{
  "num_hidden_layers": 15,
  "init": "uniform",
  "init_std_qkv": 0.0352,
  "init_std_o": 0.0437,
  "beta1": 0.95,
  "weight_decay": 0.0,
  "decay_shape": "sqrt",
  "batch_tokens": 65536
}
MLP neurons of a small language model. Each row is named by its layer, matrix (gate and up: input weights) and neuron, and shows model dimensions 64-255. Each number is 128 + 24 x the weight over its row's rms, rounded and kept within 0 to 255. Numbers have three digits each. A neuron's up and down rows have the sign that makes its largest values positive.
After each neuron's rows, "fires after" lists the tokens most often just before its 100 highest values on Wikipedia text that the model never trained on; "fires in" lists the words (lower case) most often at its 100 highest values on Wikipedia text that the model never trained on.

L2.gate737:139135118123148121146141108160106100162115139115103077124095163122102131162181094177137136126127095135094111103120120167112100135145126127125133132091111118091101118147110121148156111138074133133094084154110140131104080084133148135125102114135091129118069150120078105139137150148079119151147156149086066126143128119133151101165107124101111071136182114109117121153133139094116149112139160110164153126161132168087117138124097134146101129178116125071102112096120167102125124145159122185111124126143122125148150138147146121114124117143100112163119097116094119160098109103164152104
L2.up737:166143117121150134162141126125137085150092149137144105162093111122111169118164132091116162147105135128114137090156152096063108093111110145103179149103144126095129140128133101153129097111139138132065089099138144130124180145148119117150125116108107127099151085117089103129114112114120149123123113131141095153160125120084170125135130117119125117143161112094130155146144145136117125149178121089148154135164162134124169122140108131143084114169149147108117106121188128138157119116145111082111111113106129118177135108137160167171131106158115146142134114093103101124150130131088118121
fires after: ".", "s", ","
fires in: "such", "this", "these", "as", "it"

L4.gate163:037138117129106153117114179129109157161131129116139125083135103093109087113101100123115123172097112174127139082117106150146172178178098174167121177145103135139116114179089188076141141139161110128109100139135153126125090141108087124124134121146137165133136120125130088146219148148129164102128138139139135144078130149152150100136110116120095137131108136112115144124137148137137129138094151154157137111164132103120098114132122164161164143153121115156164135115127161141135076138152156135164139106111125131097156135121183101136120143128173114094117137129113122152165178157157097094
L4.up163:105160138159092117113135118116074128070101134091130072149163097111110127146101081134113129114142133089139116105139097122120160131107127136127158134140141080115121141113161109157139161139110095146094131145123106163125159094135126150127135120152147110090135114176119144116115179102143113129100168133134132116080153143130134111121133109093157148158141157166144075150118068153152133141145152113120107063137137129148106139127147109124125134140192142117170163122094120099111114127165089131130120154104136093136152108164152132085148156172139184110155141125167119119141158119161157097
fires after: "1", "2", "3", "4"
fires in: "10", "12", "100", "11"

L4.gate147:114155111135098149129154143159106168143130128144115109151100157165117152165131128085130125176119122145123138070116187098110142161140153101120144160103164112087158130134131107121126152110111131145168092109172135088150205120101124105130131149073138138130087127130133116129153120100149103066129104135120117109117082125132151105105118105140184141115146106130128120127139117122168177106149101151177169111138121142126144099148106155088124075141144143139108167099130119137163138126176134140116126123136103089147109149140144133152118147085184177104136146115135145173155146091118171099
L4.up147:156137128158111141141153087116146097151046129122152137149203127078159111098103099101164133141116155093143133126135153115145123148100168116109115130129113119126173142116103106085136126120160133127174158101154114144113131161116143108131133116143129114152101148126121179124128149108087148104090117114131148120142090117134102160156160121130130176145147067103117119135118116121132138116078147133124122147167142118118111144141109130118125150150115099153123141151119103117136146143112133080102166140150129156129114124132127191178112162116146120155144128112138107159125115142133125131
fires after: " as", " As", " +", " Tra"
fires in: "a", "an", "of", "trading"

L4.gate232:112165130188131138170151115134164109139157105145118149150091117138120165183109111119144165094150121123114103094106179132158136136165145144181094093152135131132126112096129123141126125141145109098158130106099119148054106134144108110090106106134126158143149162151163142132106153099140141161105115129136101123089132108139133091158173104134111107161124141142118172128132123138129164167158127139131107112122125158130121134109111134136150150133136117095119139146145107097109129111154101141105125140141094105166160114124130083112157122149105109147154105145118107132132113146110154138
L4.up232:114138136132153112118109130113149142143139151112120136084110092154103110167145103126139126112157127118113119112134152130168107103129125108180092087124127109124114117116126118116119159150161123101128125118161110102154151113186128147105122122162129124137169161110105159158157120122149154175130150139138131140123167149149103162118167099139135142151136150100151127098103189082109128174122089092143128146144110138116110151090135091125101113111111081127125163110142129144142139103115123148141107089143103144130150168121108120157129171101110125144128077165108119119149128111127127074
fires after: ",", "==", "\n"
fires in: "and", "she", "he", "they", "see", "england"

L2.gate524:142154161084104147111120169138131131146113115091143127121163124138130101179176125125142134157115139131127160124143114112130127116116112124107166104105088067152098114124132138125080127095119146122102167120124126137165154135085127109116151136110103091172151107121136139137150151120117087152174136117132069108119104153144152117108125098098082105097090126117133143108137152139117185121098145087131198115164147167155139145155119135104120119197113096119140167087100132149159099111145144131105155143156131134152122099182133121146117160148115128144136085135164151096158126127129094110
L2.up524:137145178117114136121075157135118152132105092118139120127136119149117110139150108101131124135106127124123139110129111106132116099137141103143127078108110091139129141142119132122110109103099148137117186123136137151146153167107136090157115153130067087142178098130130137118142142114123094168174123111101053101135096138118143117119142111129056081112088147108130165125164157144082128134097128113131172106167155119123108149152109112094137136172137120122140135097123173148150142110159137135094160128166113111133138122158115104110128153159142116098108101131156125115143091160124101138
fires after: ".", " total", ","
fires in: "of", "the", "when", "after", "these", "that"

L4.gate366:108141074110142074109165127121131081163105173175126106128126133104106154113145111163094145098175082168137122118090132163132138109107153139146146128114131122119114139195158112131125125140159128162113143079083119112125119140147144149101102139152145133122134113125145157152166111109129128133143113140168112099138132154109143172108124133157107150176102128142103138122143177073100116118100109133142112125147090108137180130095118118158142109116142112152105121129100219115138134114113106126159099141131092113128083110157116149130144152122139094080149120135129131126117152133122168156
L4.up366:132134125135167123111108179149127133123116183053164108126135114149136125132119094173142173138121114112139133149135115108142131134087064143156115166100120109132122143160124127099100095124119134153101136106158164138130093071118152139153106121099118120121153127133145131127148114128141131136175098158147150147159114114122139137162150133095141092128129127087111159092125147108128103135088123122138124123123079128127161127164111123094171146106100116127159118082111133112127133108109137120178169139141054095156094123122127158117130134137118171114157140202111137148094152147155122110
fires after: "'", " that", ",", " which", " but", " and"
fires in: "the", "s"

L5.gate306:132132136144147135109141078110089154080146158119111155133099131138089098142127173139089161167115119100113112158118092139103146139129175104160169112105132168122133102108141093137170135105146136082121121132153112096141166075153089120148128130115082134160140142167122135101127174101171115176105115118134110122143118132097143166138078143133090142094141153109161090134126130095110132126190152088095114141154133090139062137138119137091127125146116154118112111097133140165143089151146089141072134149128148157150145106116106151133136164154101101175121111147112166150114138112101129122
L5.up306:130092120081160144113119086119120084193103119105143154105096127105094108118126088099126109141096136128155124116135155127102162107112149168120124125081137153104120139103134106144111132125092079159158100111084172096133142133131120073169103127117090129150173086135191124157130116126151104106136135118084126087169111147147126122111100088148143104122143071154128102150122100167123128148100119117151168106152097163145122132151128138100141129129096099107105113111128098133124137138096112120150141142143086095112119104100106127098137153131136148160139176142162112175138101118159178103
fires after: " the", " The", " his"
fires in: "same", "last", "next", "following", "own"

L3.gate525:137164105168112188151126122161087116103113117123135141151122152104137106129128170135095118152138095114146107103099106149093125126130136137109124117104083111105137130120134141135088075199131144148102122192138116135134097138149170136083134122116113112166130118133136126120122141125131138082131103121149115161106112167148126143117127119132122106107144125175080167119120113137170100191090155141154131116123097106126171131139113154175140130149144137144139138128132140133136152168158174124142100159076079116163136114191081126163117097132129116133137161113105121141096150106146116131
L3.up525:122141095118112133111126138123099118124130159126134156134173141144116118160159169126137141108164119126135115096151134145087104124072104077147154102136149108094104119143117149141096136178113139161099131185151111114147093153131111105117084154143149135161141099122151106143113151161140123119094118118172132108079146175143142103128117163110127169114106137150118141090155107148155147183134142184161139119166136101159143112153140133176150138140126096144089111175119105146152164145155157138160082138122111187133111129137111120149119101147125145142165154122163129154126126133121141127
fires after: ",", " the", "),", " a", " in", " |"
fires in: "japanese", "german", "italian", "french", "swiss", "chinese"

L3.gate297:171091162118165136127102143166140112087130150111104153092117158098154115144153132145132175147162115131123129161088089137120143106136110144114130109178133128131119067087091138137106153154143176126105151165151147129168103099155135140116105137062126116134165128165108158130144116145088117124110085062152134181124175107162192138122156107123166187143113138101105142094119119101152109118124128142151206149137092159100136130143144144110125121108166093119134153078138106136167124109123143130088112117154149143128133132115101103101109114116138115123129067168117136124137165144114133130
L3.up297:126154125123143147139108121140141129144136132149164117148152111075091115115138162085128148104123119131125147119150170133099081110148122137163114103180112081087154123109129123153143128121138150088134173103129111095127112147160110112111144140112130139140131074162093123160134118090149104140097079163060158142115101107137136170143143116109123109153109126094132120135147121116144131145122097152122148118137118149134123111169101103160135122218123150187086127138114061107133120129160123152116137096120116137143116122124133155117080139124087170144121156081128112158148133118134162150
fires after: ".", "\n", " \"", " (", "-"
fires in: "a", "an", "one"

L4.gate762:124114161107144128153124124179159135124133126139140136107115129165129118122112109116155133117173122160111120131119130122152127144137117133124111113124102157126161145156163151093113128103154182163158121119169131139147170091128100154120116174097129124120157104119189155103126086129117094124171149077088131087132125180114136122112091093127104144120184103123144119102125137151118127095182146124130105162219132129108097116120114091147140122113115145134144147104074148099112119149179158158105148162142102106126172135092134141151150104137135152115118146124129084149130119117102150113
L4.up762:116083149127125072134137115101147087117084139108144107152140136163150158106141120147142089110100110077091123114130127110167159131140148136106123124105136095129137132146137124142159132146161130154090132131124116136086147140140121115101134183131129144104095168115116108084102130114126123148130133112166101097147127087172112152165107146125168123120095161110112129145132147089113147076176091136144100101143124110164130142097164115182121149107147129073154155092135111171129137161153143127169114099131133113135113121128137128132138105183155114131122113116130136141141139115158120151
fires after: "s", ",", "ers"
fires in: "and"

L6.gate327:118150150097126140124098109144102110129157104167126116111151103114105094112116135134110136114111108115112140129138138127130195100132127127082152122101136163106140126127117137145135122168205132171124143119070181083121151092133103145095151118125143158105112110153151115150122109113120149057094160131158116098149148113107124115141154092179116126178122125055122153102137124139114153136136154132084090130160122179084137096184105124133124108117124132114121144124171136139163100131105093115113127163136145154113158147126083118120123113116146138123114123134104120120145146098121095120
L6.up327:165093139130119129129130148093098131124133138147105108085160122094146151111107119160122109090123137111151141117098184126106187143136114140127156170135158121094160126123114143122097108107119111125104121094114104130171161092132138113149113117115164155138157090137143117161137108149093092119144166121154138106150159106114113110131121109135171136131118118152121129099145124111079144096142166095090110163106108133089135125143120079179109168096133094149165087142158152150127126089156107136144142074125094128130102130143135165140127120108154158108131115108174151111096118126128128091
fires after: "'", " and", " of", "’", " on", " at"
fires in: "s", "their", "its"

L4.gate475:166160148178174126123120126149100140149103133097122156108165125146122130112111114107161179123149101138066145133119113155099143120130143089138165141098120097108121107175076125167112148081139171107072143135106137162120152112141156188142134156132118140137135114123109168113146136134143113114104040143091112137140086176118156124128139094153116108111112131160135111136132122145104136153159125138120101122155156144135136111178130097082149119126102137129123130110122175083152099121123128118096165126149095139150120111136160096118136126116111131128196125164125152103104190075093165155
L4.up475:098122086122107142173128103158104128109106147166138123134160163089160130155103141142109113119099137149177118131115131095131158159127111142102115107120165126094120136104150093090099102117110108120127156122127144155126139137152114103123114128145100104104155173105144123166120176150160149132134129117122172102107087085155097098131153129154119124121114118113131114106135112096122137158113133158065116095147134146133141144100085136140138172125127117164101204147142126107138121184177142109108067170080166138131129144116115144128149172120097104098130108102107148161097142093111162125
fires after: " one", ".", " a", " was", " is", " as"
fires in: "of", "this", "an", "significant"

L6.gate536:094137179138178111115159102122131137120111148150123096118103071172127143131112162108117140123168086142151103152136163168118118109091138161174134099155127131132094136124125101160120154159139134112132144136155090109126127127164119112098131153141143118053158092162137152103124144121118089137138138141148079151099148163101127142136120158128138128143165115140110138162106151137097127135128143162132133090131126139103157149104135167144135123156151141127106114145121087093156159114151124093130110146138105139162108109152119091118116145115119096110177172127087130112108096154091133086
L6.up536:105124100164124094114101170109110108126171144117125160107144168150110089159092091087128103119109153123119139156114114136135070130121135111134135129125142133106163118112144144100105159134124128117165119153138092133135151123130128130166096161104157141124105092166117113155072128141155144131120106138110122139119128162124142134133147142099140125140105077141157156156131109141127118137133093130152140117114166134146122163151132126149101130127099101171172110111158121149150128149082095135127148104152152152102131076129122144152111120130080132145112126138064115131105132119107119139
fires after: " is", " was", " the", ",", "'"
fires in: "a", "first", "an", "s", "one"

L4.gate187:140123131110122120089139081121127139109141132109065153145144108122138108122155139100093143102160108115140122141109079093117124125099118135180168141147114125128110100125119117124085128120107175109109210177164151138145130169133120114129128118176120120144105073187119106145124099091129120104153132143094108151118110133146110119110097106171128115154086159168104121092154150086119126085125146127159132082134096124119148081156121122121138127120131119133092155148131161120118135161161167130110135127114135155156138115159089135117120120114122132118129158135146122158095123104131120123
L4.up187:117131113097103162161117161143163085122147143133152110112131080127132143132148120116104171108145084168116110115106140098153128090090146124149111101114115147084100137137148106135111078123157115098113134123152118122139137107139162086142134089146136153158131150149107142129178101127131108150153189117157130074145177148133110120123101100131116140135125104154096114161121108166118127131131141081150130094145111138100114116135171165128105144124121128115147125126198171126130177172104127142139138146079086154108177147079090172151119115145083102157124123115135145142146126166090158116
fires after: ",", ";"
fires in: "the", "with"

L3.gate498:164153119135164153102100117083135117155144155151161115128115137143179074132102131136145146119094145101111114113182119164126156130149122110125105152123101145115145126162166162202142108099116160137100144151125074142144144163125149165108135125141132141102116129173141140128111122140107087101148116128132156142161094166129133148155120116165105109166187124112128113108155177154123138129128146104136114114151115122138118138084120096163148123173143144161095129111092200097103084166115124115141147106080112159155123151111168091106120171133107123114171167153111119134132111148150154107
L3.up498:089114092129161112143105127117110135081141124089142103151134113120121191128164116089126150099146108133143178120126087139118102100117118105159131147127148136159129179149111117123118104186180103100114135111141125121180120122157118083117131095121127107154154101109073111107143118136157148137113139100124140131129105090099140115114141111145173107123114121111093094146138118132110133146161142073136133095113137130132120113138113126183133173105120094124127137124164108149114134100151130142119084119097054097141154126143125172153128096121160110105126159129152114155104159114164092113
fires after: ".", ",", "\n", " "
fires in: "but", "however", "because", "while", "although", "and"

L6.gate752:106162107133151141117178145114131151065125155110134171178079145105112149143150144159091121164103138130137135127144124129149141150135141141092144133142163131137147139164089113134137115112160117083101148152162136109143125126143167106135176154088114149083114106112136157110100130148118108141108080105096123152067155159131128150114129157114110117136141097132098136103168115151133136122118101105159171134130134123105104165142117134157120073126182166138067108081129093078175118124144144106120131118099131140137112097136106159101154109136121130128141088116103112146120159163127128161
L6.up752:092095099140156106103144111126150165150159123111113086152122093128141150144112146154109130129153180120111133121157084100096084151121177139125114114141129112101156202111131152141112091147122112100143093125194086133154134144128115098132121153115102139142144091153145153174139109113146141110176106166142139105115109129149151080114113141151116138134120080107138117118130093130153140126117128168117163088126166090116141159133145145157135119138120100188108117120155133138121135078122136112123145148154132115152131115114140105139136163100138119138180138152105115143134186129103130101
fires after: " as", " became", " was", " become"
fires in: "a", "an"

L5.gate16:130154131145099099145105134141094148075129170108125123102085127133125157161114136070159126114134125099131117128118131120114130181112146124096152125134110125146144135135172132124145102142147146147161145151140112111121091120140132130163149124093138118133165102108139103148101151144165130110117153126141100177116100156129063140119111178109174123172147099137123161153110124130120153179132149116129149175152119113091110115168137135112102112122106157133093135129156131190150117144108113161101141114082133099165130147132087139168125131110109146152157118103135119133208168135083126130
L5.up16:131128128123138119075131115178080130091186145132127149114183138165109139145161117118158120078130150160120138131105171113138165149109076088154112092163136121117149141130146148099137106148120109096121143150101112141146150124135102154135130122107119155117115130119125113155131117125117158083115192118113094097129106107117133126113111149173150152115108125103097151064156157098113128131165157075119139134111139163143121110105158159113187149139124154099116149128075150126118135167076169121142122187113155128109171128151127124158148103094103114151109142162184144100115124169156120140
fires after: " the", " The", "The"
fires in: "first", "second", "last", "next", "final"

L4.gate245:099102114100111138122130121126151118148133089139134130107116159123111117113097161102140190136122109092100114167119147099178151123124165115135170103123119159114155185127122129159128139171166101174078156123079153078129143126132137157115127129137100140125122129125151139136138115117156145128129129117136114115129135185108105141080138143142105148136138122170117116137121116147125125152100120118104106147122117120117132140166142106113097156134105153156142132164085095126149074088124103159158142186170122167134133094133113119159168124133107148189129124139126083135125119118110122075
L4.up245:144180158145177125130146158131137112101127122127135155149113119102175131132095114162139150135131193059164148164127056127105109112171130106139124137132121151152136166112155122121155129155198175149134128116169119157175120125161162153168148135134150109123117140139155160115125113161109156123076108095151132110097122155127122145128136117160118122127119126147157154116107167103122129157130139165093119106139111116145161154182132096095091120149092114143126110107125124113148108137138164104110121134137139119152170150158122122165148128126156134149121098137085156145109139098077104172
fires after: " of", "'", " in", " to", " at", " on"
fires in: "their", "s", "my", "its", "his"

L4.gate658:116112115106155139137176155128132129145098097092116103103172152116127153160181105111138120089135139120140117129150148098124129130113078152166103133122156103134121100129086177123145140139147114135127149121114140118164104112106103156112150138122126145117190131148117144128084112107109157078114138081143110151110129097125116136150109102106094173104155146144116122161146143143136167132119106180160109122177074149136158131153113149138110109180107127123091124135101128148092124116158146117134144146117121159156132078094172110141117121174135092171144088127090130153141123163119152096
L4.up658:082117110188108129142120142147153106149148097126081118113141135131174143136205130098109116129122118131102151135154154113151113151130116095158114124155162139158100106144098119083113137105140143119101119137140164148122085109129115112143100134115088182124155158111159176134120127124140152160121133083118121157130143132097134125158170113123126150121170110160094112129133129134119121132162148117133131127164127110158144132124123121148090119103124153149106125138185081141112119169153147138142156123129150171146152104115131117115134170193078119159159101113050127174189130165102151141
fires after: ",", " "
fires in: "and", "also", "a"

L3.gate284:121111154123129108118147144144119152152102193159153132097083125146109129175100130129124123148136204150101191161164138125162167124113136127134115143155105113110144092194162155168114119184157138093142154157114120152108144115109135119133127081120131117077135155127136105148155110114106145128109131136163129133155120139123136126153118135125145111159087123140143110136113164105089118098138150114106126135154137135157147099128123111159118126125115134093136162159140185129100163156126166123150140099121141114132117119108155119153142112117118111151127135133148146161117153153131125094
L3.up284:114131116150124105108161138147112130145133154159138077087161114168126143195113146106127131145122154113067161139167168112132149120065147128174130144135143130132115092148113136134128146138148155160142134157139147145122140136123138139124135135107152096113151113157120166129123138103132099106101163144150089092145117133126143130136128103144166096161151173123140104100120135125118136134155148108175106095174130173165117173109073171140140122159137125122141151144117175151106125113087153092133126107142117098120137089107136104143121118070120119127163148098149152184115142118142151097
fires after: " such", ",", "s", "==", "″"
fires in: "including", "as", "like", "included", "see", "n"

L12.gate229:129139109149133125105147167095128125134129063151151156146103161074147113091136081105127128148090075098105112115148106148128148144123127129121146147130156144115147140099141116192116127177106159164109074106120154124152130151114106131136121113125133117132111140137129140132142108126171125119093121158142123145123113172213111131129158137190125124127122119111132139126157163122145146086156151141121109141157114110152098128174167124147085122177140129136121140142104079137132184129129118111127126117140107157110098112129111123155105084124137099153094087125143138143095164137056136118
L12.up229:149127176112100122125123129121137097116157144152128116171062139106144176124161126118156142116141117091118100147091127168165083110133109121085156157164137138123115119163147100143161155160117149129096157169139131111144111132136109085130140169162172111138116138133112150119136132090091155128136112156133143138109138140125128154138129139137132142129151140148141125121135109128097117112128152095155107146142126135109131123129109094075095126163123136075107152147108127104120131174117121103109139127145151117110107138149110138119149117124136153100173076135105143189137121133159164167
fires after: " of", " to", " and", " in", " from", "och"
fires in: "the", "balochistan"

L5.gate695:091113136174146120131111139143147102108102104143137115101100105083112093155088132099105109130133157144133126135145158098118102103092123108130135138127130111158114149158158071142147159130119139148109145138081127176132106134133151146156122122133121117129144187104163146146143126129139121120130112102098125170166136182133102132112143129104123149133118094120101110110127151173096141143129117100151113103151132121131096190134129122139130152116110130148139146136118124126130154154115058111169137094093155094179117119091170130121087103129112135137155075126099065124107119156102093115
L5.up695:128132120172145146108169117138085124125125168135158096130110100119111159137123139122093194124107135090154127139157104098182085109095168099106152154144130088111108114139103167148181139142131124139154084103127148108145146152172109125149143104142155106127153156144149165111133116113140079127143101138146112164155106134118118140122106115109139162156095123129105141142147145136083130133084075070146108106104147144110168154138102103139166171137107135130104134149153114101154129128115107133159159123110167085141131135119096147135118115140129158129142123147105109098135108092156118152
fires after: " of", "|", " along", " on", " between", " in"
fires in: "the", "pos"

L5.gate320:123104105105093133148150138130089139109173120106114116136147123083125126150144098131105112132127136129120107131091166099143144133133136173130137133137128142145155137124112130130138157138134126082122113157110152101109124120148061129111102142135110126107120080138144119177089075116171107191121150122178098147110123137090163111094133084139131108100131130122135087095112146137123098121158134137105141117157114159129125132127134108135109111134135107178091134135074132118157132129101150085139110130131125127116106110159146160155143115091135109109129126069134111147092127106073177095
L5.up320:140135112155151118081148123144109173165124150113139121115119116153122133131149171101115134121137153105102102137114125149126135119108158140198174160124121154134122121131143117110162119141158175111149134123145120173102144095132129126119086121099153142166075114162175171139154132134137112102145121102080149126125137164135115172153142132102123116133097124149101142120102155139127091116081132112123154112148133107132112141110126120099180097140114125138126127136122148122169121162115100112089129108129114126127122134164087108104157151114103131153153123133122170140112105178096138127
fires after: " the", " The", "2", " Mun"
fires in: "first", "last", "second", "best", "largest", "2nd"

L5.gate224:116140111149113149119129126185145154139116145146099103103103105141101160146137151120124156110161151069148140132146106134119102141148132123125104134113112169124138127119123130130133107135144108134121089156163149149163088139098134158139123132119114087128136153117129139143118105169154108109133123124146187101157143120113147130127167145162113158148142111146142120139096139133101127103159087140124077105115103084109145093154122096156126143147142124160117130123117096127119133150152104122064193173136146115139117102118112162135142128173116174176153096083123131137153103138108112098
L5.up224:148132178129144157115105163148141087133121107090158145180122116123108125137130130104139140106162100125137126142114148108140123117112140097108174115107161127114130168124115101122087113095127146100100163095083156111110099109089149102130094177145099123132126140128108105158138061120152118123115122111130154128125187137106133123110126114110117093125089133140110117106132076120138135123115109114183107118121123110150084130138113143104110149107118169153131157142158095102164156136107121130130125160124140163147153130122088142131107126145109176104139126146076137138132117155111128174
fires after: ".", " as", " was", "-", " became", " is"
fires in: "a", "an"

L8.gate12:116140109081130110161137170143121180128150162126118138125117058098125127123151132135140112100137129109114098126132114099120106102119111135115109092098102108119155110149148098132107109123160092078129108168114134111151126112084164066091099149106099157156143104138090127103114108150128105125124137142166153145136077134135131148158147141135146114131147114146149153168125131130152152130179158131168111123121092143092125140114132139099134064132173146106118104098118087141092130156165098108152145141142133108165169111134144114125129156094150126126183117121113111112098153099143095120
L8.up12:123126139157155151099103128174104128106164124123106119114159121139103104120160144137129093116090111109133153118189137142168120099098166119101174137096170136123152161123124130117122111147141136110116104138128165069083124157137134138135126105142132125164127149151123115087123129103128136143173126121158129159114148145124143140114140139127158148099109159125126154123131101112149130118109107143135106099152115153060108151129120168121126114085145099146107136167168138133113124119136111136143188163112114119092115171100130135178184130127151189121130172102123146110096128105148156152
fires after: " as", " was", " served", "s", " and"
fires in: "as", "a", "appointed"

L9.gate9:111147117152142124156128129119109126163174139168162117125141154085144092111119148129122129094144125128101103141136152116082169120164122152121097124131130138144102130075141108091115073128160100119143136124153131122110113119156156119064130109067136168105135137091089139170113141147167099099158122153124091165091153111097109092091103123143127118159111136108152138119106149109125130136135127115100133119128158109105121118167119147159099141108109064166098072149130146076101131131073139096098134128122167123110134150115137139144109172144125116109098105119121122144107121108123105093
L9.up9:139128169114121133132157140135126108114137117190158119130114122121160117128187147131114128160133124151138134123085148134177103128164140112123115124077152144125107117109121116131122084102138108137119097166131099111103176128139141116156101088105131085100153112123111150141155107085141112136142133067124137142169150152165151124113124097102152116083121155115106089088111172119145106116100110128148133113160098116152104168142101162135143119133054102104135159107129128155151101110121122133120130089117130177114145134151104149121123104171120135130162141125132133144129147098133122122
fires after: ",", "8", "9", "s", " which"
fires in: "with"

L9.gate406:132117102104105151174118116136084112130071131143107150136083133135120147118159130078120176142124128113153142108115123137088173126105129142130122123145088125126128083139122162183111112131142082101137135133093133123157183117142103154158132123103165142087093105124105118167140135097159142167103093100126091097124113138110167141119121110114132105095130116126139156155122123130056140127147157138117177125174115138130152112140138137108149085156168134149153138117156088108136160113136180150178117120108141109106141104089136128133135144114118119162084098151135146158086133167163141167
L9.up406:127172152094117191147138127107114148099113133118100138120145145153124157132140102129081096057124132143084120090101093107095122125142150142141145089182090109137094085122109150127129121093124145093111128072154116169141143154101128158110168131124133159113141130115133107126127143133144103109125175127113147138152122154109105105102083185090076124089111095174183108126140121091118142110139147142164109134175107112119141090148137113118164088120109140118155109181119153102129134117103129141156101094116113136136151121113117133116098101135129120139127118120140072156138133165134142139
fires after: ".", "\n", ",", " "
fires in: "a", "on", "an"

L8.gate349:150129149104091149135160093146066135080156153134142175146110151128137130181139128123111149146111098138149099128130146112132128135141122138100131195127112112116120144096131148099100107101155118138116146193135136177126142125109135097083133139136121109151129104162145139125130129147133127111071087121164076170087117128108111145101129141142125075098087134138102097146062106122107131146149150141065121108162134193069130175101121096154135139153130150131127118067150125115120087094146124105137131117105102154115162130143185130132108116110090139142118082096157132151111135109101112118
L8.up349:125121143143114084167108091185090168108148131141131152091127139118125082120162134118141146149160119121113099107106138154114161126134143098160148124123140195122123127153089125100146126092122119146128110181126153113124116120125154110144138137115131190151128178157099088134151130081182120124132163135106152144111120157112135129104116109130120156116125171152074134142156152143107155096135163151130134106150114083147133164107165165101114149134157087133137107135134156147161128116108104163136135153148170151125158070089099116114137124185148158128083147080110104140166109139156143117
fires after: " the", " his", " The", "s", " its", "The"
fires in: "first", "second", "last", "only"

L5.gate251:151178086128115166160163096128129108153119145093095151101129149086153138138146131153113172150152121165139130169107165107118129157162149163101137103110097131121122121127091129128126145147095170111140151166080120114145088089129144151105158145158126151141127118173128119128133124131130084145124137146138126140117113126185143105095144096166162139096121131090088113134147116160095135130140154111129137111144138126103135105136152132136095166134099149144129111108123170147132152175142119102133126129123092133098136119143138103164128132124114151150166106121120165098104132103124131164
L5.up251:168125116074145116094091124144133153149148100127111123126103144150159147083116146120088145128137118146099146107088131078125126097121145129132119098093105106159153086137078149169141118131084122125131119144128137103158094130158139103096100104120142136136127146139084174136070123138091142125110109160132138099118113126152124115105165094156132122146114107067111104149148109138188131178101097140147144153153125127103152117100140152153120137174092143125115157112132153176119134094120180104148134116131089154118140121130111110087138137140183103109113121110121115131131080129104138162
fires after: ",", ".", "s", " |"
fires in: "with", "no"